config = dict(
    n_head=2,
    head_dim=128,
    activation='swiglu',
    norm='rmsnorm',
    norm_eps=1e-05,
    positions='rope',
    tie_embeddings=False,
    optimizer='adamw',
    grad_clip=1.0,
    decay_fraction=0.631,
)
MLP neurons of a small language model. Each row is named by its layer, matrix (down: output weights) and neuron, and shows model dimensions 0-63. Each number is 128 + 32 x the weight over its row's rms, rounded and kept within 0 to 255. A neuron's up and down rows have the sign that makes its largest values positive.
A block is one neuron, or neurons of one layer that tend to fire together. After each block is what it responds to, as a language model described it from the Wikipedia text at the highest values.

L7.down211 [140 117 122  91 135 126 101  81 134 134 176 166 163  95 107 164  85 124 151 199 137 134 161  53 133 128  98 143 165 140 139 126 174 102 165  85  88 106 155 133 175 105 163  83 133 103 136  76 135 128 120 156 149 130 113 151 188 131 197 162 133 160 157 109]
L7.down234 [101 108  88 166  78 136 103 143 114 151 145 188 171 105 169 149 139 123  83  97 138 133 130 219 175 116  64 100 137 155  80 151 147  70  92 112 176 148 149 169 144 117  99 123 109 141  99 157 129  95 121 126 118  84 117  92  75 151 113 114 145 142 154 157]
L7.down279 [177 125 163 119 114  84 108  89 127 146 125 159 165 115 113  95 134 201 114 129 169 126  61 142 122 105 140 133 158  91 140 170 127  89 109 117 141 134  96 122  73 106 188  78 132 144 114 111 100 160 156  91 143 144 147 153 185 119 146 149 150 143 124  80]
L7.down407 [193  67  98  96 108 161  83 124 108 151 100 150  84 117 103 128 148 161 125 165 138  69 127 109 196  94 128 114 180  77 113 132 141 154 161 126 149 171 106 134 169 160 203  90 144 132 143  91  93 188 170 170 148  91 164 109 150  97 114 128 127 142 161 150]
L7.down483 [ 77 144 133  72 105 178 117 150 103 121 155  94  88 161 138  66 172  53 109 117  90  90 148 121 126 121 174 122 176 148 153 133 147 194 185 122 126 130 124  99 129 125 118  93 100 136  80  43 180 122  91 128 108 154 135  97  93  94 109 109  78 144 139 167]
L7.down505 [157  92 118 110 146 132 121 156 128 174  54 173 149 122 143 145 120 180 112  95 166 192 133  94 131 103  89 188 194 127 134 138 174 110  92 152  63 196 175  66 135 131 144 154  82 107 113  85 152  93 143 132 138 156 155 103 119  85  78 115 157 170  74 176]
L7.down554 [163 132 121 139 114 177 130 197 113 168 140 157 104  94 115  98 115 181 144  61 108 154 127 127  67 124  78  93 109 105 139  76 171 151 178 164 140 107 152 104 115 121 137  97 105 105 162 142 120 164  79 158 134 132 115 134 104 178 131 172 140  75 129 110]
L7.down577 [149 191 154 160 157  97 157 139 133 161 131  72 153 161 127  76 188  58 100 123 161 125 139 141 136 129 134 104 119 108 175 120 155 165 135 150 116 127 104 136 144 109 110 152 173 127  97  89 144 122 111 111 106 155 172 103  81 176 133 165 100 179 120  96]
Description: Fires on joining tokens right after a word or number: and/or/&/commas linking nouns (appearances and goals, rock or log), plus colons in track times (1:28).

L9.down290 [166 148 133 150 132 134 157 119 107  88 129 163  95 155 134 102 111 179 117  74 156 136 149 106 120 122 156 109 132 144 179 146  92 157  85 106 154 135 113 134 183 132 159 107  86 130 133 160 160 114 154 178 106 106 144  66 163 157 158  72 133  82  87 121]
L9.down679 [104 138 165 134 141 107 180 138 188  58 142 156 123 145  99 153 128 105 112 139 114 138 183 129 151 102 168 170 193 113 119 102 103 100 124 101  53  91 155 129  94 179 130  88 114  82 165 157 128 120 122 124 127 114 122 185 110 141 131 155 111  74  74 118]
Description: Interior subword pieces of multi-token words in varied prose, e.g. alle in challenging, mp in temperate, pre in pretty, tt in unspotted; occasionally short verbs or particles.

L7.down121 [173  92 125 104 150 142 163 138  87  82 110 187 119 124 129 144  90 155 180 128 211 180  40  66 169 136 112 150 151 160  99 104 171 109  98 144 155 149 158  93 120 142 152  75 100 113 118 157 182  99 137 136 116 163 109 138 124 135 126 139 128 106 125 127]
L7.down140 [ 93  93 168  81 161 150 145 100  96 110 170  83 145  98 140  74 143 145 114 135 139 130  58 107  98 146 104 164 104 103 127  97 183 164 109 166 112 148 133 108 122 116 102 129 134 167 135 123 148 162 107 105 135 123  93 133 138 103 156 159 130  79 143 161]
L7.down145 [ 61 107  88 144 132 115  97 143 131 135 112  69 135 119  89 179 134 130 145 169 123 146 132 122  72 140  91 141 108 107 109 142 146 147 157 146 118 175 123 121 132 109 112 124 175 146 113  90 116 130  87 138 104 128 103 120 163 115 156 177 159 136 182 151]
L7.down176 [147 114 151 182 137 119 116 155 166 129 103 136 205 120 101 108 142 100 176  99 108 118  75 178 106 166  86  94 153 151 129 129 140  93 139 196 137 157 114 180  98  95 100 137 131 142 150 187 117 175  78 141 123 160 122  75 145  77  96 206 165 113 105 159]
L7.down233 [154 139 166 131 151 102 160 126 153 101 189 157 104 140 121 158  48 114 123 164 114 116  87 106  98 167 118 110 129 142 113  93  54 105 139 125 134 159 167 148 130  99  78 106 157 151  82 144 133 144 154 120 147 101 116 175 106  92 110 144 119 124 180 139]
L7.down409 [ 97 158  77 140 178 136 188 144 104 114 122 146 135  91 164 138 113 149 196 121 137 178 115 126 110 146  78 107 148 169  72 168 163  95 154  98 145 124 142 129 105 168 100  81 115 151 134  96 125 128 147  78 148 129  85 112 166 143  86 126 113  92 135 163]
L7.down465 [ 84 114  80 109 156 134  98 113 115 194 123 144 151 115  83  93 155 146  67 174  82 216 114 120 113 121  97 140 133 162 150 111 108 156 165 136 105 169 171  91 114 191 143  92 158 178 138 158 124 121  86 133 125  91 152 133  95 165 145 122 131 118 135 120]
L7.down512 [ 91 117  54  96 151 143 171 108 108 154 155  78 110 133 149 121 118 176 122 172 121 192 151 209 157  74 156 172 151 141 110 151  71 144 115 117  86 123 139 137  93 133 104 189 145  89  72 105 119 140 116 103 104 117 104  95 162 159 140 146 124  94 143 154]
Description: Middle word-piece completing a verb stem after a prefix fragment, as in ind-uc-e, ass-ess, ex-ert, often before an ending or object.

L7.down22 [ 95 109 139 126  91  76 147 119 107 125  97 130 157  81 131 151 146 174 151 108 108 119 186 161 138 103 109 140 118 144 126 100 130 163 118 108 148 153 124  82  92 118 114 111 194  89 194 155  68 159  83 135 140 154 128 112 158 119 107 157 115 174  96 130]
L7.down35 [ 89 175 100 120 122 132 105 149 144 155 150 140 112 111 103 173 117 168 143  49 105 183  88 172 138 136  79 143 153 132 184 150 150 180 191 110 167 135 120  85 152 117 129 197 165 115 168  60 134  96 117 122 133 113 181 167 125 131 139 108 128 107 170  99]
L7.down54 [162  91 110 106 148 128 155 142 105  69 159 125 144 146 113 146 124 149  89  84 105 152 183 127  64 177  88  93 107 142 168 102 137 104 147 107 122 102  73  67 127 109 168 113 147 109 126 123 126 126  97 125  87 150 170  99 171 123 133 161  74 142 166 105]
L7.down264 [124 174 179 131 167  83 133 139 139  98  48 111 133 123 122 108  93 134  88 180 128 123 185 120 116 190 145 156 128 159 193 159 144 132 105 119 147 163 119 114 126 111  85 154 190 166  91  98 128 109 119  92  98 164 119 149  98  93 193 111 167 124  82 160]
L7.down434 [133 143 142  75 142 142 120 131 135 128  93 179 151 135  93 128 138 155  92 134 114 114 130  72 113 130 162 108 136 120 120 144 166 140 153 120 126 100 175 122 171 117 183 125 136 188 105 120  86 106 116 102  97 143 118  73  81 121 138 140 174  57 117  56]
L7.down493 [104 133 113 134 106 151  88 150 164 179  95  65 123 109 149 124  84 138 170 111 179 116 106 129 175 211  86 165 110 143 132 126 132 140 149 119  91 147 241 105 165 183  46 131 131 177 146 136 131 135 106 140 142 114 159 159 157  65  82 103 113 126 128 144]
L7.down518 [114 148  18  95 112 138  54 127 146 181  84 135 134  95 125 132  97  77 135 134  79 169 151 158 114 113 137 142 176 105 101  83  92 143 123 123 113  68 133 117 139 132  97 106 124 111 146 106  78 164  88 168 118 102 134  95 113 161 143  91 155 121 141 116]
L7.down545 [115 153 147  96  95 101 127 175 176 167 149 165 154 129 119 139 120 114 146 109 173 100 139 158 130 149 130 160 133 105 164 160 125 189 122 114 132 113 146 114 121  81 137 131 126  73 135 149 122 123 161  96  94  71 106  99 151 141  92 125 129 173 153  82]
Description: Final or middle fragments that complete an ordinary word split into pieces, mostly after a short first chunk, such as F-ish, bel-l, kn-ife, cl-ay.

L8.down88 [112 101 127 161 107 125 134  45  83 157 131 145 132 151 138  86 147 113  96 123 127 145 124 153 106  97 138  69 136 157 110 151  90 142  89 106  84 144 191 154  64 178 130 121  39 160 179 143 118  70 157  97 144 124 173  79  84 109  97 138 121 114 184 152]
L8.down178 [113 164 149 113 158  76 141 101 152  76 118  47 124 124 205 150 156 112  61 164 137 145 102  83 133 144 134  45 139 171 155 168  51 151 107 166 148 146  90 119 149 116 153  97  96 132  67 117  87 137 157 147  49 137 124  89 105  97  98 123 174 116 166 111]
L8.down473 [115  89 157 122 126 123  85 104 131 146 160 136 154 148 154 105 148 118 101 129 106 124 135 116 116 106 171 158  91  89 150 110 167 107  40  77 122 160 145 171 124 124 159 120 137 142  44 108 118 183 200 117 103 126 101 135 147 143 125 109 120 130 114 106]
L8.down615 [145 136  90 103 113  86 164 158 179  87 103 135 167 156 185  93 181 147 154 125 139 110 114 100 133 173 147 133  94  99  93 127 165  52  92  92 133  82 114 119 157 153 139 136  62 141  92 148 107 158 140 152 123 140 141 167 174  72 164 129  77 106  79 145]
Description: Mostly colons in track or fight times (2:43, 4:36) and degree signs in longitudes (151°), sometimes decimal points; weaker mid-word pieces elsewhere.

L7.down74 [136 115 151 146 147 138 100 147 135 202  43  91 109  93 110 104 143 120 137 117 124 112 103  92 105 111 148 163 120 134  97  81  85 144 119 151 133  89  50 171 135 129 172 130 138 154  99 207  99 130 111 116  91 133 153 163  97 164 126 100 103 126 124 150]
L7.down98 [140  98 117 116 158 102  55 132 173 117  87 120 170 169 108 149 125 139 140 115 192 149 115  67  87 149 161  97 128 143 116 111 165 109 137 101 188 190 157 111 137 196 100  54  83  84 121 173 127 116 124  90 118 126 121 108 176  91 166 109 136 105 142 179]
L7.down112 [140 160 115  98 129 115 106 124 127 138 139 147 101 128 137 132  86  94 146 109 201  90 106 104 130 114 169 110 114 131 112  98 151 130 107 124 137 127 117  64 182 109 204 158 121 151 134 128 129 128 146 108 156 130 140 112 128 145  59 191 107 152 138 140]
L7.down194 [139 113 114 141 101 178  67 162 168 131 136 131 146 158 126 191 176 118 145 107 135 151 119  92 102 147 113 120 121 142  81 115 109  94 129 149 127 106 141 177  84 150 186 186 105  45  74 139 162 125 109  82  78  78 124 190 119 162 177 125 110  90 136 107]
L7.down310 [201 125 125 147  92 170 117 138 109 158 128  83 125  50 122  96  88 134 184  63 131 156 110 125 116 125 126 110  94  77 103 113 136 129 134 147 105 149 162 158 104 109 157 126  99 137 159 119  94 164 169 117 124 125  88 175 116 138 135 186 138 149 134 169]
L7.down379 [198 105  89 115  75 137 178 164 118 126 136 109 138 161  85 145 102 177 167 113 183 171  95  69 120 144 171 173 130 142  89 168 138 166  88  87 174 115 117  99 144 175 110 133 117 140 148 107 169 153 142 106 166 145 161 135 143 140 153 112 154 127  77  84]
L7.down422 [140  62  64 112 105 123 124 112  84 106 127 108 206 132 121 108 151 175 158 130 123 164 122 131 150 154 163 180 117  71 156 139 135 126  98 154  90 134 137  95 141 133 176 146  92 123 170 156  78  74  87 150 111 138 127  95 206 143 107 146 112 155 102 147]
L7.down547 [ 99 132 119 172 133 142  79 197 108 139 113 146 110  82 116 137 118 137  76 139 138 118 133 172  83 105  78  82 138 123 122 127 155 111  64 106 153 123 123 141 121 108 154 102 102 122 165 144 160 120  92  92  89 151 113 163 141 164 146 161 179 156 139 153]
Description: Middle or final capital-letter pieces inside acronyms and short codes, often in parentheses after a full name, e.g. (MLA), (RN), CVO, CRO.

L9.down158 [117 126 141 146 141 111  87 120 128 125 133 100 159 142 152 121 123 120 154 134 135 127 173 167 150 122 106 179 140 121  85 152 122 123  84 173 164 175 104 125 104 105  83 180 120 122 194 113 116 125 116 178 114 155 157 125 151 157 153 170 103 155 137 116]
L9.down195 [145 211 140 189 146 133  94 150 147 175  51 100 147 146  92 119 162 155 186  92 127 123 113 122 158 149 195  90 111 112 107 153 118 154 181 102 155 128 169 112 131  80 132 107 123 129 180  80 117 160 172 152 120 138 133 129 142 132 141 120 150 160 127 119]
Description: Later capital-letter pieces inside all-caps acronyms and codes, such as ACORN, SOTELGUI, ASMLS, WZEZ, plus some commas following place names or dates.

L9.down138 [174 173  73  82 108  58  94 175 140 117  89 140 134  99 138 136 125 116 129 156 150 158 156 117 163  93 179 193 141 125 143 164 121 162 158 135 203 175  97 162 143 116  97 158 133 119 172  97 125 150 114 103  94 127 207 113  86 166 127 142 158 204  87 109]
L9.down575 [151 103 135 117 117 126 127 181  96 170 116 165  84 127 157  38  69 132  96 137  82 131  99 161  93 143 160  93 100  82  99 111 161 189 142 123 140  66 133 135 141 110  91  95  64  92 163 140 120 127 121 126 120 111 129 163 164 147 114 153 124 132 151  83]
Description: Tokens beginning a clause's main verb or linking word right after its subject, often verb-word fragments such as allev, inv, depict, plus due "to" and comma "with"/"following".

L8.down175 [122 100 110 196 144 154 204 126  84 146 160 121 129 126 130 126 140 132 113 128 142  81 102 157 119 166 107 138 125 112 139  86 128 142 113 126 109 154 193 139 129  89 125  95 114 103  92 179 143 164  93 114  94 102  97 169 155 141 161 126 160  82 193 164]
L8.down276 [105 141 123 189 131 183 117 137  92 142 157 117 149 115 140 166 134 128 138 122  94 163  65 161 122 146 139 130  69 129 127  47 166 136 130  71 117 125 117  83 183 124  96 150 171  71  78 157 135 170  87 187 143 121 106 117 112 109 133 114 156 165 184 142]
L8.down294 [179 123 103 149 164 176 126 174 122 137 157 133 113 143 132 137 168 125 145 137 135  87 156 131 146  95 137 129 127  93 127 144 155  85 115 126 191 121 165  78 129  96  93  79 135 141 122 171 116 137  94 150 105 106 126 182 169 153 109 164 130 118  91  77]
L8.down398 [182 132 134 177 187 169 167  99 158 153 141 119 136  85 125  99 149  92 176  43 132  95  42 129 164 122  83 112 122 132 156  95 120 204  69  80  96 131 130 134 146  91 116 121  98 130  93 107  92  79 119 101 139 117 114 118 183 129 116 125 132  64 131 159]
Description: Transitive verb tokens, often the final piece like -ing or -ed, just before their object: owed, placing, subjecting, keep, sold.

L7.down42 [196 191 147 164 124 156 137 165 182 128 147 137 127  99 139 112  98 124 138 127 121  75 126 123 150 144 124 144  96 122 127 111 142 108  95 127 166 158 153 148 115  98 125  77  69 107 126  91 143 116 107 118  90 136 141  90  91  97 166  56 166 114  98 105]
L7.down86 [132 157 137 186  59 154 125 185 120 150 160 171 128 181 126 117 183 165 102  97 154 108  85 152  55 155 113 108  92  81 170 159 207 122 162 138  87 116 155 117 124 150  79 176 116  43  87  97 102 102 140 166 117 128 162  55 129 120 153  78 126 181 115 114]
L7.down113 [113 127 174 144 139 179 132  92  98 147 219 124  84 162 126 159 135 117 132 104 127 172 208 130 133  96 118  93 120 126 155 116 145 140 169 148  90 115 162  57 120 127  92 192 148  95  89  96 166 142 148 140 134 124 110 156  99 136 144 172 134 183 143 179]
L7.down117 [146  61 130  96 133 171  68 111 135 111 124 107  94 190 149  87 144 125  83 122 178 105 165 111 196  83  89 109 135 117 132 106 135 142 108 139  89 134  90 124  89 173  98 125 165 171 110 114 181  88 108 148 151 170 129 152 163  84  94  88 149 142 129 141]
L7.down269 [ 99  69 103  85 189 130 110 131  89  74 134  86 142  88 128 154 101 133 177  92 141 119 180  97  89 115 116 132  98  99 102  92 164 118  70 133 127 121  82  74 148  92 125 116 118 136  68 117 145  85 114 130 116 174 100 122 144  88 144 111 136  90 160 154]
L7.down293 [130 101 167 138  98  86 132 217  97  92 111 151 147 182 133 191  41 140 101 146 135 129 130 155 150 139 150 101 117  96 156 124 171 120  75 124 103  93 145 114 102 138  82  92 112 170 118 106 124 119 158 123 131 118 107 144  97 120  94  91  67 109 139 109]
L7.down402 [112 169 103  94 112  88 124 136  97 120 115 100  88 183 144 133  97 109 125 153 166  81  63 190 107  69 127  76 119 171 153 201  82 146 159 137 154 101 120 160 143  96 170 131 186 176  99 157 120 135 173 112 148 102 114 127 114 158 101 165 111 130 163  60]
L7.down611 [142 142 104 215 153 144 145 142 157 110 113 154  69 132  88  90  81 125 133 122 118 148 118 106 114  89 157 128  79 167 155  87  96 164 190 123 103 157 152 129 142 146 122 125 115 135  84 130 151 120 112 136  71 154 106  71 185 127 147 139 101 153  97 122]
Description: Mostly the preposition finishing a fixed phrase, especially to after due, led, in response; also range dashes, mid-word pieces.

L8.down212 [122 120 157 136 159 115 107 156  99 118 113 124  54  69 101 101 126  78 159 186 130 119 133 140 123 105 143 100  78 117 173 111 138 105 172 121 140 114 144 135 142 126 184 156 146 147 205 139 144  84 169 153 117 127  81 142 143 122 145 152 131 181 157 155]
L8.down314 [130 159 116  51  83 188 154 175 172  86 108 147 168 116 100  56 179 165 135  97 127  58 101 130 106 123 171  47  97 179 134 124 137 122 101 128 105  93  97 146 129 145 124 144 122 136 134 115 161 130 113 147 164 139 121 123 126 136 101 118 143 153 104  78]
L8.down365 [145 122  84 170 119  76 130 100 101 154 100  78 193 103  97 167 114  98 126 148 166 170 180 121  91 140 105 135 133 147 163  93 100  92 130 129 151 182  80 128  90 136 146 136 102 115 120 124  87 162 157 132 129 102 141 105 112 159 129 123  98  86  92 175]
L8.down378 [165 212 145 121 141 141 108 183  96 135  55  75 154 133  90 138 139 109 132 120 156  76 109 124 212 129  85 120 138 142 124 151 102 116 173 102 134 110 108 185 155 144 115 101 117 126 113 125 138 150 116 145 111 140 176 110 135 106 138 132 150 144 111 111]
Description: Middle or final pieces of acronyms, abbreviations and alphanumeric codes, such as the 71 in HV71, the 45 in VK45DE and the T in KTM, plus sports-club suffixes like IF and FF.

L7.down63 [144  91 118 145 100 146 136  74 203 128  75 157  64 100 130 141 142 178 158 100  99 100 193  90  89 150 105 145 147  85 103 101  85 152 159  85 110 181  57 146  98 123 131  69 152 135 135  88 159  89 149  97 113 110 105 118 106 173  81 157 175  96 130 150]
L7.down285 [ 60 106 118 133  61 109 179 166 158 156 130 148 120 154 116  97 137 138  77 144 117 166 129 124 179 135  57 171  70 110 168 114 136 120  91 138 122 126  94 106 105 103 108 104 185 114 153 134 131 101 141 147  84 129  85 194 154 101 130 147  73 168 108 132]
L7.down373 [146  97 139 132  97 141 106 116 167 144  83 140  97 132 130 128 154  99 160 157  97 162 160 142 133 151 113 144 101 125 105 126 108 118 157  68 122 157 174  91 119  95 143  85 122 188 124 121 124 105 105 178 127  94 101 140 137 141 104 126 113 141 155 127]
L7.down421 [138  65 152 151 157 136 139 118 196 123  75 128 108 152  72 173  99 135  89 143 168 122 157  79  94 131 121  89  87  61 132 143 110 175 177 148 135 157  77 150 124 136 137  97 143 126 132  87 126 157 142  88 184 123 137 162  92 120 153 122 120 112 160 115]
L7.down468 [158 159 117 153 172 118 138 131  82 103 136 144 156 110 157 122 137 105 125 150 173 142 182 129 151 147 117  92  80 105 153 165 104 121 201  89 161  91  77 167 163 126 116 157 105 157  67 177 152 109  99 107 102 143 165 167 148 106 176 140 138 131 162 135]
L7.down482 [ 74 100 101 148 138  89 153 152 137 138  76 125 151 113  81 120  87 184 144 122 136 169 101 116 130 134 126  93  53 173 146 141  95 150 134  92  39  88  98 129 116 124 150 211 122 191 126 157 145 134 169 119  63 109  70 144 100  84  53  77 158 183 109 137]
L7.down599 [107 163 112 112 121 116 167  77 118  83 185 137 132  66 181 103 155 125  77 103 129 139 115 136  84 125 154 125 163 179 135 176 137 136  76 133 117 108 155 190 108  88  97 129 105 135 168 187 127 120 119 195 190  94 144 107 171 182 117 141 110 102 105 136]
L7.down628 [120 133 103 114 123 159 118 153 145 151 108 174 120 150 122 114 147  98 118 110 192 119 148 111 128 140  82 125  71  74 147 117  93 127 146 128 155 142  84 108 139 150 126 136 109 127 127 127 174 167  64 150 142  91 124 103  86 133 111 164 128 108 109 158]
Description: Final subword pieces that finish a multi-token word, usually an adjective or participle, such as trauma-tic, mis-sed, unus-ual, ex-otic.

L7.down96 [177 106 107  85 146  95 155  82 142 104 138 161 155 159  81 109  79 121 117 132 187 181 103 103 147 149 142  92 128  84 165 155  89 159  89 103 121 112  82 102 126 186 107 195 135 126 137 137 119 142 164 171 122 149  92 192 111  77  82  97 180 146 169 132]
L7.down157 [106 120 114  96 181 137 155 122 107 164 191 155 135 147 135 140 154 113  93  64 178 131 120 167  90 182 114 121 155 169 107  94  58  72 127 135 136  81 106 104  65 111 132 196 127 133  96 125 133  97 113 108 141 145  93  84  71 154 122 108 130 102 101 139]
L7.down161 [143 121 142  98 168 129 103  91 104 102 187 120 125 148 124 116 118 107 143 124 144 137 100 123 125  61 131 129 142  83 172 129  98 137 121 126 102 142 126 105  96  79 132 139 150 153 147 105  76 123 170 147 202 153 167 122 140 148  77 120 110 118 163 123]
L7.down248 [113 122 184 109  90 162 104  39  85 114 108 130 178 151 119 144  82 155  74 106 143 117 158 100 118 145 108 106 175 114 191 117 125 112 131 175  66 130 130  97 112 136 130  89 176 122  98 134 190 124  85 103 116 164 114 108 113 106  95 128 110  64 109 135]
L7.down317 [125 195  90 107 123 129 172 165 127 100  94 189 144 121 105  66 147 167 105 183 199 147 126 111 107  93 171 139 151 120 122 115 112 116 118  99 155 123  41 161  96  92 122 139 125  89 142 117 134 129 204 119 111 152 144 109 114 122 110  95  59 145 117 113]
L7.down378 [ 67  76 110 113 131 133 112  92  48  96 147 146 144 100 147  96 120  89  56  58 147 148  89 138 144  91 105  96 117  68 100 180 127 134 154 102 125 113 177 177  79  93 138 133 128  86  84 133 128 179 197 168 109 105  73 135 156 121  99  83  86  87 144 160]
L7.down598 [159 135 150  89 114 139 163 124 172  98 136 145 118  96 116 106 168  86 136 147  98 104 183  69 135 195  91 142 106 138 143 151 121 182  79 152 127 118 134  74 125 156 114 108 134 126 159 143 107 189 109 152 147 127 165  89 167 113  90 142 108 176 106 124]
L7.down616 [175 112 149 111  88 137 188 190 165 122 173  99 110 126 155 131 109 123 138 133 108 148 152 147 167 190 111 128 164  28  98 153 158 143  74  48  74 118 115  95 107 156  72  87  67 151 148 167 154  99 127 121 138 111 137 121 129 157 149  82 123  62 131  96]
Description: Tokens inside multi-word titles and proper names where the name continues, such as subtitle colons (Struggle for Gold:), 's in Let's, for in Arab Center for.

L8.down67 [161 121 146  86  48 111 137 139  77 113  97 133  89 165  89  73 153 116 139 168 196 115 117 179 176 178 131 137  74 144 116  92  77 161 140  83 159 142  69 133 177 132 145 108 153 117  95 123  97 146 128 150  33 108 164 147 171 123 165 101  97 107 148 112]
L8.down285 [101 118 140 124  98 102  88 158 128  84 152  80 132 153 139 110 112 155 135 129 146 168 112 134 142 132 170  87 115 139 139 136 177  84 106 137 178 120 158 178 146 153 135 210 177 171  84  95  92 150 118 143 132 138  91 182 149 136 159  98 138 193 149 157]
L8.down334 [156 113 128 131 122 106 144 133 173  97 118  96 138 140 111 142 121 173 119 111  91 180 147 124 150 141  96 151 105 101 115  87 112 120  56 131 139  67 161 128 180 159 164 143 115 121  99  76 119 128 108  94 210 143  56 107 134 118 121 117  82  86 115 134]
L8.down565 [189  38 112 129  63 157 140 118 139 121  67 104 102 200 110  96 123 133 150 124 177 130 105  81 128 114  90 155  97 111 113 144 158 137 117  96 109 122 129 147 107 200 115 137  81 191 131  81 154 197 140 181 100  70 143 158 155 139 117  92 138 136 147 163]
Description: Verbs or contraction endings right after a subject, especially 's and 'm in quoted speech and titles (It's, He's, I'm), plus is, was, has; also first pieces of sentence-opening words (With, Un-, Bet-).

L8.down3 [ 99 140 129 135 139 143 142 143 131 110 150 143 138 172 145  85 146 123 110 143 141 132 160 108 110 149 172  52 121 103 123  90 110  94 128 147  67 134 117 141 127 141 143 218 161  96 149 105 144 142 103 160 137  98 172  94  66 181 158 178  62 118 144 115]
L8.down205 [100 128 125 149 188 131 125 166 133 165 169 132 125  78 144 138 141 146 154 122 121 113 149 121 168 163  96  59 102  84 132 102 127 152 179 109 151 134 169  78  89 154 176  83 179 125 149  36 167 143  98 148  92 137 133 124  81 100 130 108  86 130 181 201]
L8.down462 [139 129 143 135 104 147 119  82  85  52 171 112  89  84 121 150 155  88 143 148 153 141 117 116 108  97 140 101 100 135  87 157 128 150 126 103 103 152 180 127 145 105 137 101 126 131 105 153 135 123  81 100 152 130 117 152 124 144 107 151 128 110 152 125]
L8.down603 [181 134 123 155 135 126 167 196 173 197 105 184 167  99 164 131 210  97 134 139  94 156 134 183 160 115 182  71  92 103 148 134 134 100 153 120 158 101  98 131  69 130 156 114 211  67 150 133 138 149  82 179 134 184 135 134 149 127 141 159 138 168 150 125]
Description: Word-final suffixes completing adjectives or participles after a, an, the, such as -ed, -ly, -ated: an earned run, an inverted pyramid, extremely.

L9.down327 [ 96 170 143 168 119 114 173 159 143 125  83 114 201 182 175  97 130 117  89 100 120 178  67  96  83 105 141 159  96  90 124 125 152 121 164 128 160 122  99 187  93 139 147 100 132 175 132 122 152 137 136 135 126 114 132  78 122 126  90 140  72 129 127 102]
L9.down391 [125 159 123 118 144 144 162 139 166  47 121 174 177 164 127 142 152 147 119 146 132 106  82  82  75 139  91 161 125 134 112 132 165 193  84 163 108 165 144 157 143 187 169  79 149 166 115  90 117 161 120  61 128 137 137  79 148 139 110 111 139 126 113 140]
Description: Commas right after an author's surname in reference lists (Groves, P.; McKinstry, Arthur); more weakly plural -s endings, and, or, et al.

L8.down64 [111 123 144 103 108 170 134 141 102 138 125 141 118 205  98  91 133 119 154 128 177 107 121 104 169 120 119 157  62 135 158 107 130 160 114 189 121 147 125 111 138  48 115 107 122 126 119 143 133 157 127 126 135 105 134 101 132 152 155  60 182  83 176 163]
L8.down241 [ 74  83  80  79  71 186 152 198 150 106 138 130  99 130 118 121 132 101 136 110 137 130  94 109 141 166  74  94 135 122 127 103 159 145 141  72  96  74 153  92 124 124 150  71 189 123 108 162 132 141  84 155 150  71 120 156 172 108 151  90 121 134 147 112]
L8.down487 [160 136 139 124 119 171 143 137 161 144 179 166 129 162 112  95  88 129 123 137 149 158 134  92  83 192 126 173  80 209 150  97 111 156 119 145 136 113 159 132  30 112 122 157 138 112  97 169 128  91 151 115 110  90 153 114 120  99 188 101 128 126 140 101]
L8.down640 [ 74 119  94 102 153 130 160 172 133  94 164 121 138  90  90 190 110  83  74 112 170  67 159 154 110  97 131 110 122 162 149 102 103 165 136 185 118 114 106  57 128  58 121 150 128 105 125 146 133 113  94 121 119 136  97 105 143 118 150  83  80 103 116 183]
Description: Prepositions or verb endings that join a head to the noun phrase object that comes next, strongest in causal phrases like because of, due to, led to, also south of, result of, follows.